config = dict(
    lr=0.0106,
    schedule='wsd',
    steps=12044,
)
MLP neurons of a small language model. Each row is named by its layer, matrix (up: input weights; down: output weights) and neuron, and shows model dimensions 96-159. Each number is 200 + 20 x the weight over its row's rms, rounded and kept within 0 to 999.
After each neuron's rows, "fires after" lists the tokens most often just before its 100 highest values on Wikipedia text that the model never trained on. A number after a token or word is its count.

L11.up2025,194,213,182,215,214,171,212,196,175,242,228,217,202,247,228,196,201,165,207,231,180,209,166,183,188,197,207,196,199,217,198,223,158,235,215,217,211,214,176,194,179,171,201,202,198,166,190,190,211,205,192,203,162,147,188,197,193,194,195,188,162,198,201,224
L11.down2025,214,181,236,174,199,216,199,186,184,223,209,212,169,178,159,188,191,186,166,196,225,200,231,236,221,167,174,245,196,197,204,204,239,227,199,232,219,218,236,190,196,212,214,211,210,211,184,235,189,216,208,202,215,192,195,217,239,179,217,213,185,203,227,193
fires after: "=" 50, "." 5, "s" 5

L11.up848,204,192,215,209,232,222,217,171,219,206,235,220,234,171,224,206,204,207,175,211,213,211,184,181,204,198,157,187,217,205,232,199,188,190,198,196,192,178,172,215,201,218,197,189,215,227,181,182,207,207,166,191,207,215,212,198,214,182,200,219,212,251,169,162
L11.down848,185,160,185,195,218,188,187,213,190,202,191,193,206,222,177,206,197,194,227,189,202,170,182,218,183,213,163,197,168,198,221,194,175,204,221,195,188,195,172,210,211,203,158,188,208,187,220,193,214,196,160,213,178,181,214,224,186,167,177,223,205,216,171,152
fires after: " 0" 17, " 2" 13, " 3" 9, " 1" 6, " 4" 6, ")" 5

L11.up48,194,235,209,202,192,207,210,184,221,186,211,183,190,217,211,207,200,232,188,174,222,190,197,196,218,162,207,226,217,153,172,182,194,203,181,205,204,198,182,210,208,200,195,220,198,171,182,193,198,213,174,200,180,222,184,197,198,213,184,213,212,166,196,195
L11.down48,209,178,227,185,183,189,172,190,165,247,192,164,176,218,211,195,207,255,202,173,199,218,197,199,207,208,205,227,219,185,216,239,198,192,186,211,222,183,174,188,210,217,219,183,204,174,218,198,195,208,203,186,227,203,179,213,227,199,194,200,216,170,174,200
fires after: " on" 34, " |" 16, "On" 8, " On" 6, "," 5, "born" 5

L11.up328,189,204,162,188,207,196,170,192,203,174,206,197,185,187,216,205,230,178,231,239,177,200,235,206,187,236,209,211,182,195,172,159,172,182,199,205,174,238,197,209,169,206,229,193,195,227,165,192,212,214,190,181,204,201,213,203,178,221,201,215,228,195,187,174
L11.down328,214,233,224,215,202,203,181,226,229,209,222,177,193,213,229,189,204,220,179,166,191,217,221,192,201,201,186,231,176,176,182,193,200,181,181,173,213,213,203,246,165,177,208,169,204,206,198,192,186,214,184,200,208,210,204,218,199,182,206,173,175,204,192,196
fires after: "=" 92

L11.up2147,175,225,215,245,204,212,183,185,185,201,230,176,182,197,201,176,202,211,193,176,185,155,175,215,199,164,153,185,226,210,244,183,203,209,201,211,220,172,182,209,193,245,201,213,203,195,227,221,187,196,201,222,181,186,173,199,185,219,197,220,193,205,199,209
L11.down2147,210,198,193,202,196,190,236,211,189,252,215,227,206,255,173,218,201,215,210,221,216,186,214,219,210,154,206,221,192,199,191,198,176,215,207,189,195,196,168,203,205,226,187,181,196,227,191,186,181,216,199,182,194,211,238,190,192,197,193,221,184,181,179,194
fires after: "," 55, " 3" 6

L11.up860,191,210,232,177,217,188,184,185,167,200,210,225,201,205,209,207,171,199,200,182,208,187,217,206,219,220,198,218,190,186,237,183,217,213,188,200,200,196,210,207,181,180,253,208,210,192,221,210,221,225,205,184,222,200,192,228,192,165,181,198,190,237,199,213
L11.down860,198,207,174,191,241,182,195,198,180,222,171,201,192,219,217,193,221,207,219,154,174,210,183,225,213,194,196,209,205,198,224,235,210,205,221,192,174,182,176,194,165,216,243,214,196,188,196,230,225,208,176,207,220,201,249,183,183,197,178,181,235,252,190,206
fires after: " in" 36, " In" 14

L11.up2031,187,187,226,229,209,201,203,191,204,175,191,203,215,223,201,172,203,159,233,226,213,194,185,164,199,179,181,209,215,205,202,190,187,170,195,221,172,211,220,177,168,189,203,188,158,190,170,174,219,205,232,197,175,197,186,212,190,190,201,229,234,210,195,205
L11.down2031,166,203,188,178,200,194,222,209,204,195,197,184,184,224,228,196,180,204,223,173,180,172,185,207,231,188,228,213,184,209,186,184,225,247,184,201,215,154,223,185,203,211,179,186,189,186,175,196,220,204,243,175,229,186,219,193,256,211,224,229,180,219,167,206
fires after: ")" 32, " |" 29, "\n" 5

L11.up2375,202,174,221,179,191,192,227,210,197,206,190,199,260,206,210,209,146,172,214,221,215,157,192,228,194,211,219,214,233,194,220,197,199,235,228,181,209,193,202,196,198,174,166,201,190,184,169,206,218,229,226,231,232,218,179,182,194,206,201,192,190,189,183,184
L11.down2375,229,173,189,224,223,185,245,203,227,204,175,208,238,167,201,188,184,231,209,227,231,190,160,224,182,197,188,201,219,218,170,181,163,216,215,209,188,226,185,219,211,213,194,174,181,199,206,203,211,199,219,171,220,215,225,198,200,195,197,175,207,189,173,193
fires after: " (" 45, "–" 5

L11.up1125,215,170,195,192,224,204,197,206,206,207,176,209,173,190,241,193,193,236,205,200,205,207,160,180,229,183,207,194,213,196,241,173,163,238,155,189,190,181,181,191,166,203,200,176,185,170,219,209,192,214,218,194,196,209,209,216,210,216,173,225,184,171,202,204
L11.down1125,215,212,220,224,199,192,197,201,177,243,210,211,182,184,178,228,215,201,204,225,199,171,211,227,164,195,213,233,221,229,214,199,189,192,185,164,214,197,173,212,192,184,202,212,213,201,205,194,201,195,223,192,205,208,219,184,226,214,194,199,175,174,209,210
fires after: "|" 80, "-" 8

L11.up808,229,237,229,192,236,186,177,199,194,192,239,242,222,186,198,236,145,201,186,213,231,200,197,197,172,193,199,181,215,224,195,190,174,187,243,214,184,203,215,201,184,166,188,229,270,186,201,170,209,184,170,162,182,214,216,213,182,212,198,182,204,207,212,205
L11.down808,221,195,206,226,215,198,217,216,239,215,221,204,240,174,215,200,205,186,214,217,228,200,180,172,181,194,188,211,210,204,199,206,218,212,221,191,204,230,203,200,202,173,168,206,201,173,198,209,201,221,196,200,231,211,197,184,198,220,212,167,178,148,187,178
fires after: "," 33, "." 25, " that" 4

L11.up1081,237,191,219,220,177,176,183,203,219,159,213,208,171,189,182,200,214,195,194,222,198,213,214,216,185,200,232,228,230,203,245,186,251,236,229,190,207,218,188,203,200,202,190,198,219,169,185,209,175,198,227,219,189,175,199,206,184,147,172,193,214,213,182,189
L11.down1081,224,147,186,230,225,203,226,193,202,196,190,188,244,224,192,206,197,190,230,189,196,224,199,196,205,177,157,210,200,200,179,167,194,194,222,234,205,187,214,227,232,194,201,211,211,188,199,200,208,224,202,198,192,206,160,167,224,178,145,181,217,207,182,207
fires after: "|" 35, "-" 19, " a" 10, "\n" 9, " (" 4

L11.up306,195,191,192,205,225,181,195,188,240,211,185,213,240,187,221,203,204,188,185,199,177,225,167,199,210,157,231,245,211,223,190,236,200,191,216,206,177,205,172,156,187,186,183,175,224,202,174,186,204,229,212,196,183,195,211,232,210,173,209,210,186,204,191,199
L11.down306,186,168,184,203,199,196,206,231,237,200,188,214,194,182,191,184,218,173,211,199,167,233,209,170,202,198,198,193,206,220,206,186,213,192,204,180,179,191,198,167,189,210,199,206,162,206,188,196,220,231,225,201,176,227,204,241,193,182,198,177,197,189,204,219
fires after: "=" 71, ")" 13, " 2020" 4

L11.up1049,214,174,174,233,172,183,189,189,247,200,176,235,209,165,215,254,192,235,181,253,180,197,187,223,218,205,180,192,189,231,202,209,200,198,215,165,203,204,197,225,222,193,211,214,227,159,180,190,199,238,193,215,214,199,202,198,209,208,185,209,225,195,191,168
L11.down1049,223,202,231,200,194,212,176,223,213,205,196,212,208,245,216,206,208,206,247,198,219,199,214,163,227,183,192,189,199,187,159,173,196,217,216,185,203,228,186,168,185,225,199,203,189,207,186,254,216,172,235,194,200,203,219,188,241,223,185,164,200,165,200,218
fires after: " |" 50, "." 18

L11.up1945,218,190,201,240,185,176,209,183,231,241,201,185,210,164,210,199,158,148,201,182,216,184,189,185,246,198,197,199,185,185,207,155,210,192,225,191,199,205,225,184,208,216,203,181,175,168,198,176,149,186,203,231,221,190,223,189,209,214,197,183,168,177,199,194
L11.down1945,206,213,166,210,189,215,190,202,184,213,184,207,211,195,186,212,181,159,224,204,198,216,184,196,227,207,201,193,190,210,227,210,217,189,184,221,200,235,163,178,204,196,198,171,197,174,221,206,220,188,219,218,205,201,224,177,209,176,192,174,176,171,175,204
fires after: "|" 55, "-" 29

L11.up1700,202,189,197,185,229,220,198,169,210,206,214,199,215,226,213,212,188,202,200,188,194,186,209,228,193,203,198,205,172,179,236,170,165,185,190,133,197,205,215,201,184,199,211,191,212,185,200,169,191,184,242,179,187,203,201,231,186,204,168,249,159,192,157,207
L11.down1700,189,175,217,174,227,190,212,196,172,181,195,191,194,182,222,201,216,170,201,182,179,211,203,219,164,167,195,203,180,202,198,211,225,228,203,223,221,177,218,222,190,230,242,226,173,162,231,179,217,193,215,180,171,239,201,214,158,192,226,186,184,196,189,204
fires after: "," 26, "." 16, " in" 9, "\n\n" 9, " the" 7

L11.up1815,194,183,192,168,201,198,195,203,221,169,190,215,203,189,224,226,218,171,188,228,180,198,185,187,187,168,224,174,180,200,180,181,188,222,195,197,215,195,202,259,196,196,198,231,192,224,214,207,240,165,172,179,226,192,213,230,207,204,213,212,204,235,211,196
L11.down1815,173,190,152,210,189,201,188,208,256,180,212,215,208,196,242,185,205,192,180,192,228,192,169,168,230,231,239,198,200,234,246,179,193,195,198,218,205,238,176,167,184,213,190,161,179,190,183,211,208,200,227,180,227,204,197,200,196,202,211,210,196,211,201,175
fires after: "|" 39, "-" 38, "\n" 9

L11.up1312,199,208,232,182,215,230,224,212,188,226,238,215,204,201,209,244,200,213,201,197,248,202,201,169,163,231,180,170,194,192,187,201,208,189,195,228,203,197,244,203,212,178,217,219,220,173,200,207,213,196,182,211,221,183,192,177,183,187,166,213,184,241,193,214
L11.down1312,186,219,183,170,189,185,199,209,217,189,229,173,169,207,195,179,212,238,156,186,208,180,183,209,179,210,164,188,158,186,187,210,193,227,167,231,225,207,192,180,217,182,214,221,175,209,212,236,174,182,207,197,212,157,205,189,171,195,161,225,197,191,211,214
fires after: " |" 31, "-" 12, " and" 7, "," 5, " &" 4, "|" 4

L11.up716,234,215,221,202,196,196,206,195,213,181,215,203,221,196,174,176,217,214,187,211,225,200,220,181,178,177,182,218,236,210,197,190,200,175,222,228,213,214,196,183,193,186,179,180,225,183,197,196,226,199,220,199,176,196,184,216,209,191,224,189,195,183,180,184
L11.down716,221,210,182,211,220,202,217,206,218,244,201,183,230,203,184,236,181,202,198,218,287,227,181,193,200,214,222,167,204,168,197,195,214,214,220,178,192,176,205,185,217,171,181,204,227,155,198,219,183,218,205,196,191,184,211,197,178,228,193,204,184,193,232,201
fires after: "," 31, "." 13, "=" 7, " one" 5, " of" 4

L11.up2156,161,187,204,211,215,196,168,195,172,197,172,212,170,204,212,187,205,248,200,179,171,209,177,154,209,150,174,233,211,186,178,201,227,215,199,221,179,213,206,162,201,218,219,188,234,178,203,202,197,187,204,215,205,199,183,163,190,185,177,216,190,192,221,189
L11.down2156,183,193,212,178,184,217,178,174,192,183,172,181,197,198,192,194,213,184,128,218,221,200,190,187,189,199,206,204,204,200,173,187,200,196,184,204,201,184,193,187,205,193,244,187,210,167,228,172,188,234,235,181,208,182,154,196,214,199,204,193,212,192,196,231
fires after: " on" 35, " |" 13, "On" 12, " On" 11, " –" 5

L11.up2300,209,188,195,161,177,158,205,224,214,200,196,205,176,206,229,214,205,191,205,207,213,238,209,228,194,197,207,204,199,221,192,226,182,202,234,208,190,184,188,229,211,189,204,219,202,240,208,198,201,180,200,205,214,206,244,221,213,199,244,206,174,220,167,256
L11.down2300,207,190,211,175,222,221,220,195,243,251,175,227,205,167,259,217,229,207,196,173,215,183,219,244,207,206,211,176,239,221,168,202,176,180,230,186,207,229,211,197,215,183,159,188,204,204,192,199,195,241,207,206,179,200,173,195,207,158,210,173,230,169,206,181
fires after: " the" 42, " |" 17, " The" 13, " U" 5

L11.up1385,186,232,225,196,177,189,200,221,208,185,179,227,222,192,198,199,186,170,210,190,190,219,217,161,200,189,183,215,192,197,194,236,157,207,178,197,219,220,194,206,214,206,203,219,190,213,198,225,231,219,180,200,199,202,195,200,198,180,246,183,209,208,185,204
L11.down1385,198,172,191,209,242,182,212,202,188,190,202,139,218,207,178,211,176,208,189,197,188,222,207,242,214,212,206,227,217,180,211,198,191,185,158,189,193,225,219,198,194,229,219,201,209,168,206,219,178,175,207,167,224,208,191,186,197,184,182,191,197,175,208,227
fires after: "," 51

L11.up805,179,180,233,182,216,189,219,202,214,198,215,204,222,178,208,226,164,196,197,206,197,179,150,194,221,209,223,206,218,182,219,190,223,180,217,207,191,199,171,231,206,206,209,240,170,166,191,207,216,194,178,193,203,201,191,201,178,207,195,203,222,213,171,217
L11.down805,174,200,186,190,168,207,240,195,189,198,221,219,208,196,194,154,200,232,188,228,219,203,204,175,192,189,202,200,217,229,222,181,224,230,210,196,178,197,203,233,208,202,211,177,198,187,212,207,209,190,225,181,193,220,179,225,215,197,227,207,222,224,214,199
fires after: "|" 79, "-" 14

L11.up697,237,218,177,199,168,163,150,183,217,233,191,209,180,210,210,229,204,182,200,202,192,208,183,205,212,221,182,166,225,218,212,218,196,224,183,204,193,206,216,190,183,197,208,189,182,198,203,200,174,177,206,194,219,179,224,218,224,207,198,195,194,189,185,179
L11.down697,223,202,169,215,198,196,168,201,216,233,203,195,195,194,190,244,223,202,186,198,201,199,166,213,220,197,196,224,220,236,154,207,222,218,186,198,167,223,190,223,191,220,175,234,191,186,175,222,165,206,210,192,196,225,220,200,210,206,200,188,201,210,159,192
fires after: "|" 53, " |" 46

L11.up1318,222,219,197,178,239,193,206,175,185,196,187,256,212,172,193,201,216,172,208,188,201,179,214,214,229,200,202,185,184,244,202,177,189,153,193,209,214,175,214,186,174,171,193,195,210,207,210,238,174,165,163,203,179,203,224,202,199,223,183,176,210,198,213,215
L11.down1318,206,192,190,194,220,221,210,216,133,222,225,221,195,190,183,159,185,195,250,179,207,184,171,217,192,162,188,211,190,201,211,227,212,173,215,210,204,197,203,195,184,207,195,206,186,235,209,219,194,206,172,186,184,187,260,202,198,198,182,191,197,190,187,212
fires after: "=" 24, "." 23, " =" 9

L11.up2264,249,186,190,202,190,212,206,193,203,221,192,202,201,215,193,215,213,156,210,205,176,195,192,187,210,209,196,191,199,213,210,163,210,235,212,188,195,202,221,218,207,175,197,166,179,212,238,213,204,145,161,213,203,226,208,186,189,196,222,190,185,220,199,208
L11.down2264,223,229,192,184,179,200,217,190,200,194,190,214,190,207,220,196,159,196,224,183,203,206,181,232,179,192,197,203,157,225,203,202,164,225,220,189,200,217,214,173,230,222,191,206,225,196,212,202,198,190,158,193,192,209,202,210,208,195,202,193,184,236,236,195
fires after: " |" 31, "|" 28, "\n" 4, ";" 4

L11.up1802,232,194,223,204,203,211,192,197,224,200,199,210,212,220,223,212,197,195,196,212,201,195,185,210,183,200,192,178,176,188,228,201,212,204,192,181,185,218,231,198,204,211,170,186,204,200,184,199,198,179,186,207,183,204,198,204,226,158,193,199,199,212,201,209
L11.down1802,192,173,177,208,206,181,177,192,213,227,189,185,186,181,173,196,214,212,221,214,182,190,166,223,211,194,215,207,209,180,200,173,209,183,205,202,207,183,170,191,172,175,220,190,200,199,211,212,212,212,195,174,234,187,221,199,187,198,228,179,194,220,203,193
fires after: "|" 37, " |" 25, " the" 4, "-" 4

L11.up1855,221,205,177,199,238,222,192,195,178,212,193,203,174,228,226,251,170,171,181,201,225,189,182,227,193,166,218,200,185,236,212,198,216,213,196,225,216,178,205,182,186,211,191,210,233,200,194,204,210,223,248,201,206,182,196,195,213,180,214,191,192,208,221,187
L11.down1855,203,236,225,221,253,206,219,194,171,167,204,204,214,205,210,239,219,204,206,210,220,188,202,186,210,173,193,179,201,195,175,163,189,177,171,178,199,193,178,166,170,184,210,164,222,198,206,216,227,208,200,183,194,220,187,212,199,187,224,199,217,173,247,185
fires after: " |" 43, "|" 15

L11.up2345,199,166,198,186,201,206,231,200,186,193,186,180,212,173,209,234,191,214,203,175,194,221,168,176,194,171,235,149,216,202,200,189,180,163,197,203,180,185,166,213,184,179,213,177,170,200,232,232,197,175,181,173,200,204,218,206,163,164,178,237,197,205,207,201
L11.down2345,186,201,192,185,156,205,216,203,194,227,194,213,198,183,172,179,208,183,193,200,194,183,200,223,186,208,202,234,195,217,228,192,200,204,219,198,202,187,200,196,191,215,235,210,166,185,193,194,198,215,219,199,195,197,200,174,229,180,168,202,191,219,216,166
fires after: "-" 81, "|" 19

L11.up1592,237,184,176,240,197,214,182,216,192,185,235,168,192,207,171,157,211,226,221,184,201,228,193,202,213,168,202,198,204,175,227,194,226,190,197,212,219,226,202,181,182,185,191,175,239,188,198,230,206,202,196,206,190,187,198,182,227,195,168,185,179,147,211,170
L11.down1592,212,211,201,192,166,230,204,203,188,235,179,209,206,191,182,205,193,187,209,206,222,196,203,209,187,205,225,256,202,194,210,191,206,236,209,201,216,157,175,216,159,173,214,185,199,189,205,177,211,224,175,162,226,224,185,212,197,191,182,179,181,250,158,185
fires after: " |" 29, " on" 16, " On" 9, ";" 5, " (" 4, "On" 4

L11.up673,250,208,212,217,192,197,189,187,229,212,190,230,217,199,185,189,205,199,208,199,217,223,166,202,241,175,208,201,220,171,199,236,229,187,206,208,210,197,201,177,206,200,178,207,185,215,187,189,191,194,212,241,221,184,174,195,195,213,216,206,209,207,209,173
L11.down673,199,231,173,227,195,171,213,205,209,181,195,215,190,156,176,204,221,210,238,192,184,197,150,206,175,185,203,160,213,185,205,205,235,227,202,205,188,199,163,183,189,205,198,169,199,179,166,182,186,203,191,173,186,201,189,249,200,181,185,188,203,168,195,187
fires after: " the" 14, " in" 14, " to" 8, " on" 8, " of" 7

L11.up1441,197,205,216,188,164,175,161,187,181,211,215,225,202,218,217,227,197,203,208,197,214,233,203,221,206,230,199,196,234,207,193,195,201,180,185,223,180,206,173,199,165,193,193,237,211,149,214,201,205,174,211,206,222,185,216,189,181,210,161,188,181,200,195,198
L11.down1441,172,167,205,165,214,212,219,195,229,219,205,208,231,193,226,209,198,220,180,234,182,210,186,181,181,212,222,186,229,179,212,221,189,191,210,169,179,225,214,205,215,189,197,189,198,235,210,147,193,151,233,237,195,212,242,232,225,204,209,193,222,191,203,192
fires after: "|" 64, " |" 7, "." 5

L11.up731,214,220,212,203,181,195,232,149,189,186,208,214,219,184,238,176,201,169,206,171,217,208,173,184,208,183,187,157,224,197,181,175,187,167,220,220,189,204,194,179,217,227,198,215,154,201,180,158,195,188,160,212,181,227,183,214,194,176,222,197,224,230,185,214
L11.down731,199,194,158,206,235,213,194,224,210,195,171,214,216,193,201,171,184,201,206,190,221,221,158,218,185,163,192,179,197,190,199,203,180,216,196,205,208,181,193,185,220,180,207,180,163,240,199,224,216,216,199,200,214,201,189,242,205,184,185,209,199,219,169,169
fires after: "  " 20, ")" 13, " 0" 11, " 1" 8, " 2" 4

L11.up596,194,236,195,166,209,200,196,224,213,190,226,198,185,188,177,210,207,194,209,180,190,183,200,200,193,200,214,225,187,192,185,197,139,190,234,176,169,177,210,207,217,215,204,213,174,146,189,172,193,145,185,225,190,197,227,198,190,218,213,207,235,172,213,215
L11.down596,211,202,196,188,205,208,206,197,231,229,199,206,181,188,221,208,209,215,192,191,200,193,194,212,175,221,225,171,193,206,162,193,167,172,201,238,203,186,192,213,146,201,178,230,182,196,217,197,187,194,190,205,207,209,222,230,214,184,175,216,166,204,234,237
fires after: " the" 26, " of" 11, " during" 8, "During" 5, "s" 4, " his" 4

L11.up2051,198,187,239,205,187,189,187,196,204,204,177,185,200,224,221,188,176,190,224,183,187,213,188,200,204,195,221,198,200,207,200,189,184,185,231,187,210,207,190,231,211,192,221,209,203,185,184,221,215,238,213,236,222,199,223,226,199,199,196,179,181,186,185,200
L11.down2051,184,195,224,167,207,210,189,219,213,208,200,221,221,195,195,210,206,205,216,210,200,208,186,178,182,205,199,189,194,189,183,192,198,240,188,199,190,214,211,199,183,211,197,227,201,194,216,212,200,218,191,169,236,197,196,200,202,195,174,225,219,201,181,183
fires after: "-" 41, "F" 11, ")" 8, " 1989" 5

L11.up2054,208,175,225,197,161,197,188,196,241,194,187,202,203,184,173,223,182,200,241,215,216,166,222,174,191,230,213,218,208,203,201,172,218,210,194,180,188,201,153,222,220,218,219,202,223,209,181,217,202,231,171,216,241,224,210,199,199,168,166,212,228,182,216,180
L11.down2054,240,198,176,185,192,192,210,187,231,191,191,177,182,207,199,235,207,205,195,165,183,177,197,210,151,202,206,198,197,201,186,189,192,206,199,216,204,181,238,205,188,172,213,179,215,190,168,185,217,185,197,208,178,207,225,216,191,206,172,193,173,160,223,176
fires after: "-" 68, "|" 9, ")" 9

L11.up1414,204,189,201,210,196,207,193,201,192,251,196,184,198,215,202,223,204,196,215,222,209,229,181,196,219,195,207,181,167,221,189,161,188,243,215,227,214,191,199,197,160,167,182,153,198,199,277,188,201,218,179,211,206,192,236,209,245,218,158,237,178,188,231,192
L11.down1414,199,211,197,216,212,229,205,209,183,203,214,206,190,186,202,240,231,226,208,202,216,183,187,167,215,212,180,190,212,203,217,210,191,201,199,205,153,214,165,203,200,186,232,186,215,218,215,202,201,201,210,234,225,221,214,216,178,199,181,185,186,206,189,190
fires after: "|" 63, "-" 35

L11.up1418,218,222,194,208,235,192,207,245,181,197,175,199,189,219,206,211,170,201,217,225,193,197,242,198,209,201,191,187,197,181,222,175,206,203,184,194,217,200,200,216,165,194,173,229,174,204,220,193,200,195,162,185,187,193,178,218,212,188,222,234,184,229,182,224
L11.down1418,221,211,231,218,184,195,207,217,187,216,170,191,198,197,190,178,181,232,233,212,180,189,188,171,208,206,179,220,239,180,181,191,203,214,206,188,210,213,248,207,187,161,183,214,195,159,173,190,194,203,194,171,164,165,216,179,213,233,215,184,212,215,199,189
fires after: " |" 42, ";" 19, "|" 5, ":" 4

L11.up2676,206,219,202,182,219,194,214,201,201,194,215,238,237,226,221,207,184,172,202,179,210,199,197,188,163,176,207,181,197,216,201,206,186,174,219,187,196,210,209,177,200,216,222,205,182,197,227,210,186,176,172,185,207,202,219,189,192,231,195,187,191,157,203,227
L11.down2676,227,191,223,218,223,213,201,185,175,245,193,203,209,172,161,164,221,211,247,215,169,216,208,222,243,190,160,209,187,192,217,197,200,193,216,227,215,177,193,200,204,171,186,212,176,215,223,220,204,201,176,199,200,183,246,228,197,206,210,208,209,200,218,203
fires after: "=" 52, "." 14, " |" 6, ":" 5

L11.up1521,219,206,202,218,197,186,204,237,156,210,178,242,177,196,204,212,206,191,218,194,164,194,186,194,169,192,226,150,200,218,219,178,176,202,176,176,214,199,207,231,222,204,201,217,200,194,209,195,209,183,206,177,191,194,239,188,206,191,228,227,187,197,228,192
L11.down1521,220,190,252,200,190,195,176,191,236,185,186,232,197,196,193,179,183,204,180,225,188,214,173,186,141,188,228,165,184,196,218,197,190,204,205,203,194,199,205,184,209,193,227,226,204,183,203,190,196,187,203,202,204,170,238,179,219,202,218,198,198,195,206,205
fires after: "." 61

L11.up2387,218,212,197,193,203,163,200,213,170,186,204,174,204,186,219,185,214,216,210,210,161,170,185,217,207,177,217,187,205,218,224,234,223,239,195,227,195,173,170,190,203,192,183,200,208,174,219,195,190,205,208,210,197,220,171,194,203,194,223,211,208,165,245,193
L11.down2387,202,215,215,200,227,225,236,180,174,212,200,186,198,201,208,205,184,231,239,221,210,211,197,174,215,200,184,202,229,203,231,194,222,214,238,219,211,194,195,204,177,180,202,193,187,175,223,194,164,183,207,168,232,208,209,219,196,185,207,220,183,193,212,222
fires after: " \"" 15, " (" 14, "\n\n" 14, "=" 11, "\n" 6

L11.up146,206,212,197,211,179,204,155,190,198,164,168,218,158,199,206,194,210,192,208,166,206,202,192,221,211,230,157,192,238,199,221,191,185,224,199,188,208,201,190,195,217,196,208,181,205,190,179,192,180,218,237,204,175,201,176,194,215,221,225,194,225,217,182,191
L11.down146,194,182,195,186,174,237,193,224,202,212,208,201,199,188,197,207,205,221,173,200,214,203,189,248,200,169,181,243,199,233,228,172,204,166,200,224,218,168,189,177,225,190,212,199,205,201,205,183,201,205,204,186,215,191,190,179,208,216,202,173,189,191,178,172
fires after: "|" 27, " |" 23, "," 4